{
  "num_hidden_layers": 10,
  "hidden_size": 256,
  "num_attention_heads": 4,
  "num_key_value_heads": 2,
  "head_dim": 128,
  "intermediate_size": 704,
  "vocab_size": 1024,
  "hidden_act": "swiglu",
  "norm": "rmsnorm",
  "norm_place": "pre",
  "norm_eps": 1e-05,
  "positions": "rope",
  "rope_theta": 10000.0,
  "rope_fraction": 1.0,
  "qk_norm": false,
  "attn_scale": 0.0884,
  "bias": "all",
  "tie_word_embeddings": false,
  "parallel_block": false,
  "init": "uniform",
  "init_std_qkv": 0.059,
  "init_std_o": 0.00933,
  "init_std_up": 0.059,
  "init_std_down": 0.00796,
  "init_out_by_depth": true,
  "optimizer": "adamw",
  "learning_rate": 0.00213,
  "lr_mult_qkv": 0.7,
  "beta1": 0.9,
  "beta2": 0.95,
  "lr_head": 0.0117,
  "max_grad_norm": 0.5,
  "warmup_steps": 319,
  "schedule": "wsd",
  "decay_fraction": 0.709,
  "decay_shape": "cos",
  "final_lr_fraction": 0.1,
  "batch_tokens": 131072,
  "max_seq_len": 512,
  "doc_mask": true,
  "train_tokens": 521600000,
  "max_steps": 3980,
  "dataset": "wikipedia_en"
}
MLP neurons of a small language model. Each row is named by its layer, matrix (gate and up: input weights) and neuron, and shows model dimensions 64-191. Each number is 128 + 24 x the weight over its row's rms, rounded and kept within 0 to 255. Numbers have three digits each. A neuron's up and down rows have the sign that makes its largest values positive.
After each neuron's rows, "fires after" lists the tokens most often just before its 100 highest values on Wikipedia text that the model never trained on; "fires on" lists the tokens most often at its 100 highest values on Wikipedia text that the model never trained on.

L3.gate203:133130111127146102114100139155142200165120190102108141100129144078127096122141105131100144146153169124108138116207150126153163122123130089105146122126125157134130144110131121127129139138194111174099155123125119117120107112139123179150168167155127115072127125124123109128145151123097118185115152112100174133114134119162132108141127102192144119132140128112121120121151141132145119097139
L3.up203:124151114122082129094110147126067138111140152123108148134133103115139112130119068132089122123135166128157119140161196120149154152154130129113099068137184088161120137104120141144134111147134116085153137102143152155113123131158108094140129112133111141145101132134081131140107129147097098151135105131084125121119117144123152082115148146128132120113092130113147140099145102129154155111118
fires after: " st", " v", " r", " St", " ass"
fires on: "r", "ess", "ound", "ers", "s", "g"

L6.gate225:109148111117119137084134120165161119153164131121143106152077148110110124116136150068152113114141123098091110150128128113070141141161115131112130151109102123114092086163132139077108110157146099134126107107131094139163171128129135131111136127106126168152143196136140117105137190092179132143137110146148119138136162142167099158108144155080135090119149118133157130127119129154106156134090
L6.up225:104149133088104135132147118103160141162139115159179131113098089097166122120112179148137137123133135110128104152158108162087164124148150148152132129113076164148150122121123099107141122134118072141137110140135160140091173181123154098144091108136157132120088106126160143149137144123128105136115169167104146139131159107141139149131151123151139115102173122074157200144084094162139146110072
fires after: ".", "1", " ", ":", "-", ","
fires on: "0", "90"

L2.gate80:120144068105158159150145179145114122132135096138114087149113141114126157070084114160145080162155129146152137151117101144155106154130135157170143118153119114134186144126131114110136172110109134159118110098140117099144123125093100154137177101131167113137129148150118129143141117147158121121155125104119103103115107111143106118151148103107113099131083131121141126118153147078108095089142
L2.up80:160153101113149130115116096152112177130137147164143114123091136087142096116125106148116127110140194140151060115123123120104117122156128119166075117133096152161081124142124144125143127146124093115130171139152102109143112108155127112126080078155083151136168151102103164130091126106115159157139112128063162115123123065123152134138101139134108103114155130158134158130087117097112108106153
fires after: " c", " Ar", " ar", "ar", " C"
fires on: "t", "our", "ase", "ch", "ish", "ts"

L2.gate122:137120134131154181146122112164137131075095134142132073126164104121169127103152098084117129069100124176133134112128106130159168150111084151159086148153150169134125137081107122135131119117136111095128069078188102177153143081108119138127164129105136137123139084152121121165140136133142123146159103138126131150116137155154136120123121122154149110094095104148126123153107125148099135119155
L2.up122:111103140107144113139167119132164174142099166118103132097138137170130121138157129088142138149138152139139140078091151135099095129090105108130136117102141157165124158126178131136163163155134113074088102133107116156133136136138078157118128125092114127107158120140158102125171123114158122154156142108189110152122131119082125093106129108109097107109111112121130108178141165144111120091126
fires after: "ist", " st", "act", "at", "or", "ct"
fires on: "ory", "us", "ure", "ing", "or", "age"

L3.gate284:155144149082138130121172128129165116122100120121172123147121134136093100159116140113118155140130096127188120143153062150145123121109157090162101127107105141132091121154151139183104103158163121125142137126132119125159117125108128109130131089156124148106135122156153055125146139140118102118148126130058135177127147108125135109159154126177142154131154111160140103136112123153110100165136
L3.up284:081101139136153155154089156132133141174151188131126078127146136154099126119099062115150165090124096110082134150142154150146134121102121172174134165151087132113105127078139156162106142176128157150132129136103178085142102171115115113147098111110082113160104099168087131106154135133117090119156166120147121131117137137146143147127149116154155131136148133127123114134196153121104104150114
fires after: "a", "aj", "ad", "ear"
fires on: "ur", "or", "l", "el", "u", "ine"

L2.gate686:128137123112135146138138121131116088084129118140160155111139143099143176106132107121114111124096154098100107142097140073146147150142131156083175119139092065136127116122076152101124139122127116104103143132142147106091115169143090165107116126113103120110128176111116115099130158128134165125128128116126098138119095145132128124143133147127100131133108112126136120104115087149141129153116
L2.up686:111145147141131105170144141127114138134107113156133145125137100156116135094120158197130143178148104113156088118148127107106121154110111118145126140128107127171145124113132149103119119122127125098109125118181164139107127162140149150158154113137105085116152141109120141137113110163079136089152101111153110156157133153100095112180121110125113105119119120152134091130154155113137160119156
fires after: " B", " P", " Q", " ", " J", " K"
fires on: "enn", "w", "ec", "ual", "ers", "″"

L2.gate195:113178162105101111143161151138130130157117154155112104107157132095118118128138114068063113178145146122122122159093097165153162115154095134118120128165114106108137099148130129174110180119155109108111135100101150137145163135139110147121134165156108126128170155120093127131150134093150149130121102111151106145134119135169100143148108159110159101154119101141120116136147147091112119132136
L2.up195:142129103124123158146125156114101120110135153142124103159115128071104132134143085127126125168132126149152165114125098120101179085137122088162108177125149103150149129102128145127110169101116125121111108089100141098092130152145151133143124152101138145156133117106163121129120096106134135169142133119088092099145094107167139146156116146094139123176108103155138113121119122068171097113110
fires after: " se", "is", "mer", " re", "re", "e"
fires on: "e", "ic", "em", " be", "al", "eb"

L3.gate583:138139094122104179161144131123170177148134115152096131096138165128202123121084152113108079132155162155116077101134103144133080122128134126120146089112126132071123047124159148117154086145113124084146123105123114093169104147101087104131125119134123122108111152096155162166164080157152106136135092119134147137138156130119160160139096129123085130119107154156157155132109106136159143176118
L3.up583:098139129123162145139127160150097135160158124118136113145171116147101125101138147112165135103134091126157182170128093147079126109124166129130137124110102143085105131083114186125114118145133101103139108075151101156137155129111163127160123170120133112158140135111146104114176155105124128109094088174125100111099134115136116090078122119075136115112156154111130115124116106121150140120155
fires after: "n", " N", "om", "if"
fires on: "a", "i", "e"

L2.gate663:115165118129156145128140112127088085123143127118133114157088122073164149151132102108114078164164118134152163110129143133166131114156142074132149145077127138139139089104076085107125141110135112110132136113096126169131161134109144106121161098106149156129111127152092121102121101139120130177118172081134101128137106117149153121148129168108115091128123132117138116157149168115167126130111
L2.up663:148082124130113101101171112095124142093126171110109149150096140152133141134154152112139132151155174139091115177145104098162142160145115092099136164152141120132110144187101106121125119132118120093123075106136144102167108114102141116176120141148103126105101150111085130160153140164094126157103125074138136129150133160142168107168126095149167123087114109141123114144099117118158110089071
fires after: " S", " in", ",", " to", " as"
fires on: "up", " a", " sp", " sup", " d"

L3.gate376:107135131079146125123161148146126121100114114129134129072092129110160130108129163101163089133089128130110154104134143105130089156167114106139107135125166073141184112094121141115081143105109141173119124104168129126142149178135121117127180115076120102121085129135088125122157164116116140137154143163115118148134148141116132127120130115110107149135126111134127126167119147162125150103093
L3.up376:120105118131088117136152122150124119117121129113156111143096166113137122113151103116101100110116172098121073149151124112151092076130125130136111123137128125123169165113116126134204128121152101117146129153113111111131151205121071121127109097094139106134118159130131122096203161127134155139110134116100142102155124101107142117146147124136132100106101137137115117157109128123136142147116
fires after: " ex", " med", "em", " loc", "ip", " b"
fires on: "per", "al", "ol", "att", "ical"

L2.gate556:141170098112080111125110123115098122079076139087158137147148107130110121132118120126163186102144138127080124127109139098092122116105144160129111118152109147110074166091106109139111113134137099136124159118158173138106136128155082127162126109156100126114123122137156129125148128167140115118122147063130150137103131104098162146137085112126109087125158146143095110142117121068151132122133
L2.up556:133154105181136186175146136112140121140166110105169140128098102157096133098114125133092142115135126139107135119100109091114139114152171088095156096121143167107151114160098154127116145154125120140112102150129139132102107127121146146147100103155119114129173125134160142115128146116154147149187145121127155109168187121121124155152145073090138134126141116135124135121075110147132099151085
fires after: "8", "in", "4", "9", "ug", "n"
fires on: ".", "er", "al", "x", " |"

L3.gate536:145100115133135115195148150124179134158107124162129090141139133077131119126127166147084119089152103112109107164172080112141188111131136119165150174103103138124148113137127160137141141141108126133184133164121090118160113095108136063149125130101116162171103131138166109113103135107173097139090137112099092140116198106136127126090159161119115139135102107142133140114154139110174126123133
L3.up536:127117185112089111122118139115133138170096170127103123150119094129139123158106135142152084143139109118123141165118090129104124139094138147168136176141075120145148153114117116092123083123128136148122139119122120112150162143111151190131169157108170117139117162160088080127132133130161158113094137078152150117118115112161147120152182129101132130122129085126140153176131150158106155087149
fires after: " S", "os", "ar", " s", "im", "it"
fires on: "a", "u", "p", "ut", "i"

L6.gate583:144145123127096152116096100139153145120099134110108077151087104110135167066124127134092108139133121162149128154128109164111129169077150131136107119111151145136145127111098116135126132130094147133140106130130100117146125135142151161112135167115158139087116139189122173126102152115133158149158136156110110187123123161154113145113105121091123090103125113107109142121153132119109126144136
L6.up583:133107128121146092131120121118201115160083109120156138124079092075153115134117140093120096160138134095112109133117091085097065129119105117118134116134115128180120137053110147115123117127134127178093168143140148109154130106118137104124130125126179073164125141180114113102114123161173079146138141134096102130090134110149105100134134127182118108147161113144107129147123128162119153102104
fires after: ",", "1", "a", "9"
fires on: "6", "7", "5", "4", "0", "3"

L2.gate108:160173114109181141080093095144133143095132124130163143163116113118110122159169107097090142107102098147124109092171125114147121117083144103172108111099088154123110114091081141096134125190100129110092154117153109145105130098147078100088154088152120088131091143122127124171126141144113113178150128123124162145127114118105139144124124170109108161126096144172150133127133158127111138105123
L2.up108:131087088159130133095114125104136131122110135091087127148130126140157129111123126105101092091148141169131125113142122150132141184119147130156122161158122145147130111146122176096147131115147156131121117077165148146133117107118145102157105158139101136110100126141145149198162124158128143133149130130119082104153121127103170110144102140120146166116123150128173137134146136095164122087104
fires after: ".", " s", " m", " sc", "c", " c"
fires on: "i", "m", " A", " kn", "ell", "ing"

L2.gate640:142107071086139120166071107145155167131160157118152095113114150136090141116152103109117138093125106123125115140112134112102106147105117141140163105145170133138112131142137130169147137167090118158105102069097115107099106116090114122140119154141100103157101159132123112136139110100130115102151135109110137130127117107103154173128142109113110113130125133091143079132118121116160112138139
L2.up640:126137086147105095122135121139137120176149109098171084121121117121150114120106151127153132132115129112155149158134128134180144121177144135133142128145159131115144145080120118096112129137167119134168145139132120083118099114122092120067125121105098137136084138169167129109127155089112114102102133144112129146115109145125128125156112153117126148171085124139123145124148120129125132147163
fires after: " C", " K", " c", "C", "re", " n"
fires on: "am", "ast", "est", "ing", " were", "ub"

L3.gate558:133143133085118110123121099127127117132161119126148128102119131112159161161170132138106096095134136143099126126136103093139154146192100149138103108131157133114120106120083154109100134114148104086096177125121148101065143159103122105105136129099145065084144103158108105142122132115149120159125140127107131104094140164134140121146122124162161102128096136154097124158123100081143109128123
L3.up558:128156124156151119114146114083128137117133157119101084127083127126135122133150150132129157138084158101134124123132078127114117124163109104146130122142173097148132126088148081120128121127133084136171144157118124093122106129127190126166092103128128116121128145094148144140085123155104125107142128118118121121108092108111129142139129145139184096133112134079109134128156179120110150162178
fires after: " ", "P", " pr", " P", " Q", " Pr"
fires on: "in", "9", "ual", "l", " Pl"

L6.gate344:117118147130097127126106126101173119132141147102107110146103102171170134146137135125104109171121139119144092112125099163108091128131113094171131118131160107104102146125129102105087092137117115131125152124078153116153097104132108111151095121151107136108095142155131119110130113137143146181094141127130098139083098106176119155111157146146165103123127075127119156124100126110131158149148
L6.up344:118173108116109117150141108127177132126093165154142117141085136115113132146133129135101111156105127102130111169127132120140116170172138144102088134116078127134142127133121083086115115140129117121106134164115141103090081099126130132122103093109130127084068133100119175112087157130132128134118132166096100147145129140142140114149124138101101115136142115118156152120117109138130144118155
fires after: "–", "\n", "-", " ", "\n\n", "1"
fires on: "-", "0", "1", " as", " |"

L6.gate138:143144145099145108114109110130114137113135171120122092113165148131115156138136147125119110097083142096152091106164134076116148095123163150088168173097093120133098174154112149104149142139199149173109152142113138144143137165165137162114138204135107112177164124149118159183101151164117149120129128174122105100133153141125110111129119104120119123162109115132116117121158146118115100152137
L6.up138:098092099137127147139139143118101137130107139193117148183117142112102148140088095124113195126111101119118072103128077109172174096147131110133146168139095095143138099083150087160098149151162141139178167119122139094128145129110124142095131109119099097126130104129164160095125186160135123143133093145123154118108090126117110112136111125144126099141133127143097117144101109132111104104147
fires after: "ar", "t", "al", " Mar", " Le", "er"
fires on: "g", "r"

L6.gate536:171116114104130121118122128134160087124163125138165101122117136128108138177144137096100118102128129104125108107097124127139139138133099129137127143173088093146135134140138120137135129121079113146115149164095119162141117141122140088117094159132135100089102144160128111075139128154122210153144139122090153155139152118153131117108150105148141148141150172107114198120136161092135097099135
L6.up536:147122071146153132103126130152124109138089136074110136094175099131157144107123146109107100148127107143102092136133118142126104087118149126125086144109130114152114071132135159139121090134173117163059185176130129155175159139111145116123150159118162109173114100120123168118129135134144187115093116134130082139143094113143121141150119114143134154123106131122116122118125128139112147139127
fires after: " bu", "ow", "ib", " B", "b", "c"
fires on: "il", " be", "e", "ild", "t"

L6.gate187:139162154177086143151148149157102132083132106131132138127135147138126132086122128140118073105158144103109118156115099114162159133111104082096136134131129124134161115109149142151092147125136091127110129110139131106163118150113091157103137143124142110134142126142092157100129134138104091107124117147119187147094151144147131103141154100111123119119153132145090153098089141126122122082098
L6.up187:113121092131113157137146110188122139117148099102114151113171146106129120165142092118092137094180159105150149153138117142135116153154150121095111107160152099139100151151128132147161128120065112121076149166101147132187116164101094087118134127168128138157155134115135161109180110118137124127144146154150161132157169194144189105123149158116148106115153132150121146119121095138113127094106
fires after: "2", "1", "|", "–", " ", " an"
fires on: " ", "01", "02", "96", "99", "00"

L3.gate629:150142114108129129126168108144151125120171118125122092136152115134085116125128157130129119131104121127162165165108112092114146136117100156117137173167118181128162126119095103133135104129124108120118123146117083173120118081134118141108127084138124102166131142160119080104154153124100124136170141112113133090100134111107088151116141162150132139129157156113071144114157106148148131086123
L3.up629:139175174144088143131140170109129123132120121124120107160137117117103111107119101115101094179120135144123114109147113151178106138097122122110122130111114183094159142170155156112150147114150138145120115125136137116101135145126085111135120175142101114132193062148115088091201133084098125143136131135143143118117153143122180137113135104177129165171135137171128111120102137139144120127095
fires after: " c", " cent", "il", "9", "anc"
fires on: "ury", "all", "t", "ies", "er", "ell"

L3.gate184:208110107155088148101113089139109128162106116123128092112186086088140141121099191121112115142104141154116110170163146093131125137153111159160153136115124140130151106133075113070155140111157125101135122129110134117141109106143119165132130131119115127153162135144087143142115115136171153121165069119148110121089132091125145105129095150126106161121141150124123163127097159124126094123132
L3.up184:119134106152115149161095162126131100152141129122151113094136121151114142121107131156104110095119137101109170143106137112166137127119106154154142102136141125134061141103112128149129172131120146134084132131111111098095125109109114130138107129171162094114095115129127119078085161135143118133116148103114126152129140108124058154106117146101163180134123133123126108107175122164171132152146
fires after: " l", "at", " B", "eb", " L"
fires on: "ik", " Y", "h", "uk", "ah", "re"

L6.gate431:124129123149128117139169113141136107103132111134091078087099162120091172129149134144054112101138146137092121134121134128150126127105127158108123138134100154132121094117124127134140135116127118105104080139131180109172134104114137084145136187137134104135120145168102115086103129154174132134139157123182126110093094129129145082147137099105100122170152125115094141140151150113155084110124
L6.up431:176114136136137152093134148101144137093094149102092082087120174145105125123150127132156143134150145127123128133141150148142156150169104119130164157157165160129118169120118125136106135148139109119107109169100136058132143137109119111097166145101110123129144131144111155141083094127155163146130126123151145163085169130100102125123139143152112090168146152128127124122167123131135142113151
fires after: " B", " St", " J", " st", "g", " L"
fires on: "re", "ow", "or", "on", "er"

L3.gate492:148097128109104164142110114140136135144156138122122150116118164142134130144163125154065144176148098142140149098134134129095141143125112109109110133138141136150125114146126087133102104147157101110114122132130141131134156100119136097128133119125088103115155124134123119083114137110166118148144147109131071133125156139163161119069126117157132117125174114142104150139108141114151119110153
L3.up492:120131132085163156101086094142128085094112082145089105103149162090114146124153132151142100137146122143125154120109130147163140128110114139097137135135123066117095201148133149157077097125106105110143106155128126098146136140095102147125118106125101166144148109093123162169120113148161128102160157145148099124146157149147147115153134124126162088081124146112148153146133110108111137157107
fires after: " st", " St", " L", " rem", "our"
fires on: "ov", "n", "y", "re", "and", "ev"

L2.gate572:159117103126125158110143147133111134085106120131181142148152124125128120128146116166147145102143108153096151138098144104120124082135157083088099137169149109135130132122084093152131137119119059146151069155149123109124100108150097127078123092094127142126119087131121119111117113120139165140103148121124164141135133150090133115101128116111152104083113109140137144089101160121148126154108
L2.up572:173093157074162149130126126154184132125120110111130092068143135157122125138128105108072121151109113179109134133132088122153101135139148118115149114145122129108160169141114078144121114163162143142136120112146103112129161103137133139102110175097112154155087159126103103127131129154144136166159159106080124117143168137127109155118165129084153111115124129143098136128131173169128128158137
fires after: " W", "ar", "en", " wh", "ou", "The"
fires on: "om", "c", "ist", "il", "am", "l"

L6.gate364:124120149135119129118133115126137105148138112112086096127118130135171145129166144078080135161127160135120115112092111174124086095106119144070142137119122110101150130144114102141135079136179114093131141140120131162172124153118086138118123124115119136150157144145160106152156102129082137140137068128133156128087146123131174128129185148085102140118112119154089124120160098090112153135102
L6.up364:136095126163101118136122153071149105109154127157079149088097129127135136080169112142082153130101118139126119102146135134157147121125101153132123111176118112121136141089103111075125119109157125127143133125114186088109129131115180162171139112114118143110118147133109145108069122133117113148117127114159179131118118121093117117099151113080117155137130162109140100167146086164150151145140
fires after: " B", " J", " D", " T", "ing"
fires on: "on", "d", "im", "en", "ob"

L3.gate466:105164101130149147131113101125124123140124141150155143102146144128162131107129105118099137204160110148112105149173146116120099094098110155160112111168123161171109142154092139119088109134124098155124151132102146149132151175146106104144140142143133098093092115161084125127161126117112169154093100132134089144140107151137141101143087135170117144137067159147102136121108112157124122134124
L3.up466:094164130122120150108137137120168158182060137101132121163124136081117118097123149158140107150122155161097106164126110096133147071146133102149065158147191120162147097094143169085086143143109122114111137144099082126117147151147131150125138134154142140114096081126150100104146099118123089104103144118125141147126112103140117142134124091098146164100138121157121123125087139127141151106140
fires after: " E", " U", "E", " c", "oc"
fires on: "u", "anc", "k", "ac", "enc", "s"

L3.gate567:108170110120080173138099140136108155125114161140083099118114108127160101111109148105116137111145145112178110159143098144143150109108122135130097141142134125158146135120128135132133099150144069114096137169116134168106123101086123100110158111126115129074147114172164137110136127115122116157143114145176110147064107098097111106105150168124167135115123099171151168153172121099141107153096
L3.up567:119073110128142098138118095121094120094183095138107133125086111110113094147136150131110199140119133143122109108152124156137110136077099123101126118129063167107088142179120131172142101126079136116136174119138100119186146080124082125129122142127130111134143156132104154137148079151136142174139125133103150110125185111126108134098158074120174134146169164132150123111121120093107152144107
fires after: " sh", "h", " Sh", "le", "r", "\n\n"
fires on: "ar", "av", "==", "or", "if", "r"

L3.gate479:123108171120134129120122134090151145084129126078186193081139157172143167116128151122116075058113121137118149116151144076147153097121108128126140155071206115133080122080142153116104157126106103116129094146162141109110115154113117158119147164133084116135151105117135168129148152176136158127128113123122126166112093138127142157151135152085134130133127132138098117141163162097115141118143
L3.up479:138130137114130115117143133162180156108177137125124124124166130096148119119154169146097092104157155196134134141148122104088116137141151135112132173137137135163134147138146143122174142092135147110125178117128117173165137146153134112142151126143126127100118121117068109129158160136123096138136171119087093144155136133093107132132151124107147130089163149147190141159126126114141127135124
fires after: "1", " ", "2", " m", " L"
fires on: "01", "97", "7", "99", "9", "6"

L2.gate552:162109142142156108113126157156169131149113136089144121104133156125137118150170163080143102121100171132085166079107134150136155129125134101108136117120088142097131160110174091141174111140145111124105111136132149154135139127161086118114149116101150155146140117122152147138118115123139144156147108119131120100125137109174114139108162099129128130086159123157085087125176168139100117128123
L2.up552:152116143143124152130130134085145096114088140108119143146131145139142128118150124146126153123136149110110129076139129102133134077114094143117133088143133168169158126124150110144085137105077116137088103102127101169089112104120125119138166113115138143076137159113150159119131156148148112146141159117117148145159141121162127166146119120088120108176133128104148158123119115145064105156131
fires after: "ing", " ch", "od", " st", "hed", " play"
fires on: "er", "ild", "u", "e", "y", "per"

L3.gate457:164140146101081090113097119093128106146097164146141136134147129155144128068154112119109123118166123195135135132125152124106129134097140130136160124164111131130136128153135085147114109129118094122114143163122140116135109125148143082098176125103120153087121149133153139142150111096136112115097152166164120139108128164179107160140116148122105129133128128127128095180111159131121129150123
L3.up457:112151181186117125137123138132116089129092134143124180140149105096116130101130113119144106135112108142124182102108096157129124198122124143113161144108168127153087132095175172107151107103114099133138137178138117113107078103124110138173105098132123129121120137150087116153119094143118138121109144144153190126109125139131109100143122121156140140093109127130133123155149102127110131100125
fires after: " comp", " S", " d", "th", "d", " C"
fires on: "le", "L", "ig", "ain"

L3.gate250:153135121113188132155140111149148136095169124132133095121110119121120145145170121135127099156128126117133145112124101137157134138144112105128162147144139107145166108082117142120139124109148107137115085158132075158112147117121173130107157105134119116127159127109143114115094125159136150109092122099118128119106090189125128137117105168122104124129150162130174185157128150147138144148109
L3.up250:148124104103109146111118110103130085124103083103099170126109101080102137136128151134102110148109110151146113103092160130070109145185144126103112099150139116167126097102168106146170131155140105079107155114110119169130121168159122135118157113149099113123112107142154121129129142109105158111102111109172120154121103142096139123062135183123125108111127135120119138108160129145177127115121
fires after: "at", " st", " m", "s", " sh", "l"
fires on: "is", "ia", "ay", "age", "us", "ight"

L3.gate490:108132148059095120134181121143170095096096111138074093168099138132139158092135145131144125147106139159146114095124125116152085107090136095175110111094118168108169151091104076129120112146124126160128121102109098133146094095104078063193118125134109131112137157102118132162137120083110108102115132161155111123110122112147146110170156131154097131109142144119142107140125074124092121166123
L3.up490:117125146117120125115094107185129096177163130118133102107091162128121079134145184134121146148114111170095184132112143093086158093121086115123096123118180123106116088132128128122123159126111142116115098127134143089148073074126149112064130121133127132101100154147144143137087156140181127094105127089103124160114117129122135159123129105126133133111118118125124142130124133161129158147145
fires after: " o", " p", " pro", " ", " ex", " d"
fires on: "h", "pp", "p", "ag", "pl", "eng"

L6.gate553:121144094116100135114140132114191148137109111100126164139137134105106119119166074122145131110158161168141111136146150099110160149129094123097166141150084122130120134127152116161161134151133096124153098164176110127104114152100169077155141183126090099065129094131118115098093136174128135123116123113121107135156129171141128126128140170110123153118134144139117121129138164138151122111166
L6.up553:099155096105122122080103104134106151123156111152094145102149164090106143138129160132081154147126129128126122130086145121101084112116063116112145107114146089184142125172167102124126110161128164172151137106122089103131176119112112096151105085165118126156111134080127130103127078160120091122140119097144120136124102130113130109112109134140165083102128134147153152099146116122105155160159
fires after: " f", "a", "o", " F", " Con", " re"
fires on: "at", "oot", "n", "un", "ot"

L6.gate10:166157145091157160149116140155101143114147126137145101124146128156142167153146122155150115183115088132100125136137107116152161135108137137107115131113135113103106104078128135130105144145138126096143181121149089101118179084163149136130137173089139073170129130107109130108115134130118150103158157138083133161120168128092120158123103135117176085121092096113115141088120135109142164128106
L6.up10:122136134117137130114122110131104106088185143080144130151169117156103122164135148082140123097113146144135084163107138131082170118158120122198149122174112134131115111113110173139143132101104169093129103096122096100100118145153109152144140131087174116134144119093125124129129132089151154129133076118139141106085133130092094143148097155086117147091123126102086147133168088138106138141128
fires after: "an", " G", "ren", "al", "at"
fires on: "ian", "ish", "erman", "an", "ch", "e"

L2.gate702:115129109090132133130111154130115150095105108114180103149116158133124156098145136116141113149127153138179124129114084100138118130156096132113175122150123114115068134149118102169149096099145149108087133149150109116144136140122119143140130158124130114139161108150147112149134167147133142175129115114162122141143130109143110118136134100130089136118142128123099118152127157132162109180136
L2.up702:163079134117122098106117131144092141153147093130142075115109161114094173102098140099161145130136152105129166163134118133136166160157111139130160148144161173116180130123092157147140116150145139124149111168126112146121089169147169120129132061116152136114169141093147124101131149142131105111096128145092128125110152132106127106101138117152093093141151109158064138113138149146126127116117
fires after: "ill", "n", "c", "in", "w"
fires on: "ion", "n", "ul", "x"

L3.gate429:126127111140086148152147099151111138148150141118150109117142142116146106130112145151143087056081130114145117157135108123161141175166178114148168131154152132111140103111146139130126169124107124099160108105165117090114123107152094127128132113125126118161142140117149102128110196096157162104145121063157173146087126114118088106155119144114141101117152161110134160153093125150165152146166
L3.up429:124126135147143180144128157168125147101171130111082115095163096138135098155128148135133119138140155107130090175113163116169111080105132054156146092142117101160117100142132118137105128134169125123135100138125139130098139147121143110110148126101152133118116086089144118131122131112149154108156149105079150109132144145147127122134114160137098067096128078116149096144129109116142133131114
fires after: "an", "ren", "end", "al", "m"
fires on: "ian", "ch", "ist", "ish", "ov", "ent"

L2.gate118:086144149123129136146139104122134100139155148151112133125103108124115136141142106076182118115113170126149146148107085127136106124103118094175101136153168162117131078120118140105152117157114109088146118128124125174159112128123177087148134087105145113141133127144166120145120139080171162136111102130132112109158141115148170155114154133080159124144164138116123144087119145097122101089108
L2.up118:087091132161167098145094145123100121070107114106107108126114109164123149123129104109127108113092111106118168069159156170150149125108161162154100098162144142129139099156141126092156123108156091146123161127097162145141117180169150135142175107114161127113127097125137132149135137094143130127126078101164140112141184109113134114111152156152114134144146119106185118145160127128113084110113
fires after: "p", "m", " comp", "at", "y", " M"
fires on: "et", "ic", "'", "ics", "st"

L3.gate296:143110158152122121120127129137143116121149106159128156095130107076143131079118129104102126143100143139134097132139074120172127142144122086149148113129086084135147147126114106133120164138111112151090122128121115139127143148117101110082144129103080129117154071100107135119118141158122153144130144139122119133108122130136130118155165156114116137141172094115152204147125107106129114151140
L3.up296:116122108173119156139127121147167130084136153132148139126114117097154113119135133115151113135108112182110100143136103118125117153115119142155114170145141172105156092131151191113117152105150122104167152144150140155144097134143150105123126124142117085076161130066165091155133107153126159064142091096158124101124138144139129117135114125102147147117152142154141102162132129160141175093150
fires after: " "
fires on: "8", "9", "13", "7", "11", "12"

L2.gate379:148169086116122113109098115089129137106128133143121089127120117169102113133118140113143130183173126076154153068120127138145147086133108122137156133144109175148100125139117106165075101156121099110124169119092169157131155157161146139124117132140148105183156140134147135141128131146147144089113114105108134120133114101101124151133097169156120135138128129149105133121156162117109119130134
L2.up379:178148191128096167119129122113121131102120155154166157110138167139144125137109150165107131141103145104156149152147152102135095130096142150152115120159102131137134149073138157074147128161132130093131137129129128138116119146114094109110133090092108148107147122102078159121143136156166124117122125146164131110091095124135134116133154116119160118141121130093174080117157142151150120133137
fires after: "in", " J", "ec", "o", " Z"
fires on: "c", "on", "am", "t", "i", "ack"